config.toml
n_layer = 12
d_model = 384
n_head = 6
n_kv_head = 6
head_dim = 64
d_mlp = 1536
vocab_size = 32000
activation = "squared_relu"
norm = "rmsnorm"
norm_place = "pre"
norm_eps = 1e-05
positions = "rope"
rope_base = 54400.0
rope_fraction = 1.0
qk_norm = true
attn_scale = 0.125
bias = "none"
tie_embeddings = false
parallel_block = false
extras = ["capped logits"]
init = "uniform"
init_std_qkv = 0.0367
init_std_o = 0.0
init_std_up = 0.0367
init_std_down = 0.0
optimizer = "muon_variant"
lr = 0.0106
lr_mult_o = 3.0
lr_mult_down = 1.5
beta1 = 0.9
lr_head = 0.00707
grad_clip = 0.5
warmup_steps = 130
schedule = "wsd"
decay_fraction = 1.0
decay_shape = "linear"
final_lr_fraction = 0.0
batch_tokens = 32768
seq_len = 1024
doc_mask = false
train_tokens = 276000000
steps = 8423
dataset = "wikipedia_en"
MLP neurons of a small language model. Each row is named by its layer, matrix (down: output weights) and neuron, and shows model dimensions 16-79. Each number is 128 + 24 x the weight over its row's rms, rounded and kept within 0 to 255.
A block is one neuron, or neurons of one layer that tend to fire together. After each block is what it responds to, as a language model described it from the Wikipedia text at the highest values.

L8.down234 [142  67 126 146 146 119  91 156 163 145 156 143 162 103 122 149 134 142 149 159 116 135 126 114  75 138 127 125 122 102 155 122 110 116 156 138 111 163 158  89 183 170 140  93 129 132 114 108 187 130 135 128  96  95 158 126 121 127 155 126 162 106 150 152]
L8.down1027 [133 147 125 109 140  95 146 169 115 156 154 144 165 131 108 139 131 153  87 110 137 119 135 143 130 105 159 134 130 103 139 164 132 133 163 150 152 154 170 118 151  95 118 154 144 154 143 151 180 131 122 137 135  90 163  32 177 143 120 138 135 119  96 133]
L8.down1066 [169 128 157 141 149  90 182 147 155 140  97 126 153 128  83 101  85 137 125 126 107 136 140 132 148 149 126 157 142  86  91 114 151 141 197 115 109 110 164 127  78 173 122  93 123 143  81 150 127 102 118 131 144 126  89  96 127 124 102 130 125 126 148 152]
L8.down1376 [163 129  87 155 148 155 135 101 117 184 102 129 146 171 121 132 130 137  83 149 121 132 141  72 140 142 120 111 122 146 128 137 131 208 160 107 171 111 124 148 139 123 119 109 100  89 137 121 145 125 128 125  87  76 177 134 147 101 161 152 159 136 156 120]
Mostly the decimal point inside figures in infobox areas, vote-share tables and prices (55.99, 47.6, $3.31); more weakly thousands commas, table pipes, sentence-final periods and articles.

L3.down45 [161  99 106 105 143 139 103 149 167  94  73 101 112 142 114 139 175 136 104 130 116 131 130 148 106 121 140 166 134 138 156 106 112 106 150 152 178 116 124 162  65 110 122 121 175 130 144 110 156 135  81 121 117 159 129  86 115 100 151  92 120 142 105 151]
L3.down95 [105 135  95 110 126 123 139 116 106 141 108 142 121  91 121 114 134 134 108 154  90 103 135 188 100 123 158 105 153  91 112 129 130  83 128  86 140 103 142 121  88 136 119  80 166  89 141 121 141 149 105 128 112 103 154 121 121 152 136 119 140 157 112 189]
L3.down440 [152 126 164 127 137 147 123 116 126 111 129 170 104 145 135  85 195 147 127 122  91 122 121 164 161 101 108  94 143 150 103 166 168 118 152 167 132 122 101 176 146 128  91 144 155 105 157  96 139 132 144 146 145 119 107 123 147  92 120 113 111 155 152 139]
L3.down1335 [ 97 139 132 118 150 183 100 100 124 118 131 114 131 149 108 130 134 160 127 151 130 148 114 153 126 186 138 117 116 118 175 127  65 130 165 118 148 137 120 162  91 102 120 123 145 153 137 136 119 110 128  61 113 108 130 127 111 149 167 123 126 155 162 121]
Periods and other tokens right after a single capital letter inside abbreviations or initials, such as the period in U.S., A. A. Gill, C.D.; also table pipes and early.

L6.down269 [123  98 102 152 141 125 126 150  98 143 121 175 145 119 124 111 144 137  83  99 137 156 148 165 156 186 148 158 132 144 156 117 163 109 150 139 141 118 143 159 178 156 141 102 121 149 110 145 116 144 154 152 144 130 144 164 102  92 124  97 112 133 125 143]
Decimal points and later digits inside numbers in wiki tables, such as election vote percentages (42.24), climate temperatures (18.0), and track times (55:53).

L3.down161 [158 104 118 129 170 117  97 133 131 117 131 104 115 128 140 135 149 118 135 135 136  92 115 127  96 107 125 152 135 107 109 110 121 122  90 100 128  82  92 126 116 170 202 142 147 136 126 125 111 189 124 166  80 125 159 131  87  99 151 136 144 157 118 111]
L3.down165 [139 122 122 117 135 132 128 147  94 129 144 169 136 131 126 165 140 127 104 167 106 116 145 145 117 208 127 176  95 119 136 121 156 136 131 123 104 159 143 128  86 155 131 154  94 139 165 107  97 131 132 151 136 112 158  90 122 120 145 131 129 136  78 160]
L3.down283 [ 97  83 123 106 155 112 101 119  79 129 145 114 111 102 129 133 127 151 164 193 157  95 128 122 126 146 141 136 135  84  87 175 168 174 134 115 168 138 145 155 137 172 147 131 109 114 138 140 101 128 110 151 116 100 138 138 108 115 150  98 124 132  88 134]
L3.down799 [144 104 129 110 149 108 128 120 109 123 136 125 141 138 104 130 111 135 118 157 142 143 119 123 101 114 131 136 114 156 134 140 121 168 146 156 113 132 144 192 121 162 120 144  90  74 145 156 115 139 110 172 126 119 130 145 146 106 150 109 113 122 156 137]
Decimal points, thousands commas, and column pipes right after a number, mostly in Wikipedia results and election tables, such as 62.61, 9,663,345, 417 |.

L6.down1022 [102 142 187 152  99 102 113 143 149  92 132 100 137 126 117 141 150 115 134 140 134 168 126 149 101 154 153 134 119 137  65 144 109 114 132 139 149 144 148  93 153 172 101 108 126 160 170 100 147 116 121 113 113 129 158 145 124 125 145 138 123 176 160 140]
Periods after single capital initials in names and abbreviations (M. J. Allison, D.C., Ph.D.), plus the second token of place names (New York, United States, Las Vegas).

L8.down301 [124  73  88  70 100  96 155 104 103  82 134 106 123  85 106  59 106 141  81  86 151 165 128 130 130 112 108 142 145 108 115 125 101 130 120 126 122 115 150 159 145 197 157 131 122 140 154 134  95 115 134 102 136 156 123 119 108 143 122 142  99 143 139 150]
L8.down668 [126 153 125  82 142 125 113 141 119 133 119 122 139 115 123 140 116 152 154 122 120 105 122  76 132 120 129 103 177 133 142 176 103 117 104 121 138 103 141 117 126 107 193 131 114 159  98 171 112 105 146 130 129  84  95 139 122 125 145 135 129 123 180 158]
L8.down1257 [105 161 138 104 120 132 121 156  90 133 115 122 131 102 126 105 124 138 160 142  95  99  78  95 129 161 170 134 126 150 110 110 144 117 116  89 150 127 114 142 124  94 162 122 102 130 114  93 123 113  92 117 137 113 106 129 180 117 129 130 136 120 116 148]
L8.down1532 [ 76 115 143 155 140 162  98 145 133 126 130 178 113 112 167  91 121 199 155 130  98 150  99 110 136 123 134 133 150 134 127 129  99 175 101 147 130 146 158 150 112 108 133 104 134 110 138 168  79 129 114 154 148  97 124 136 138 113  92 136  91 111 129 189]
Periods right after a single capital letter, mostly personal-name initials (C. P. Brady, A. A. Gill) and abbreviations (D.C., H.J.RES); weaker on other stray punctuation and symbols.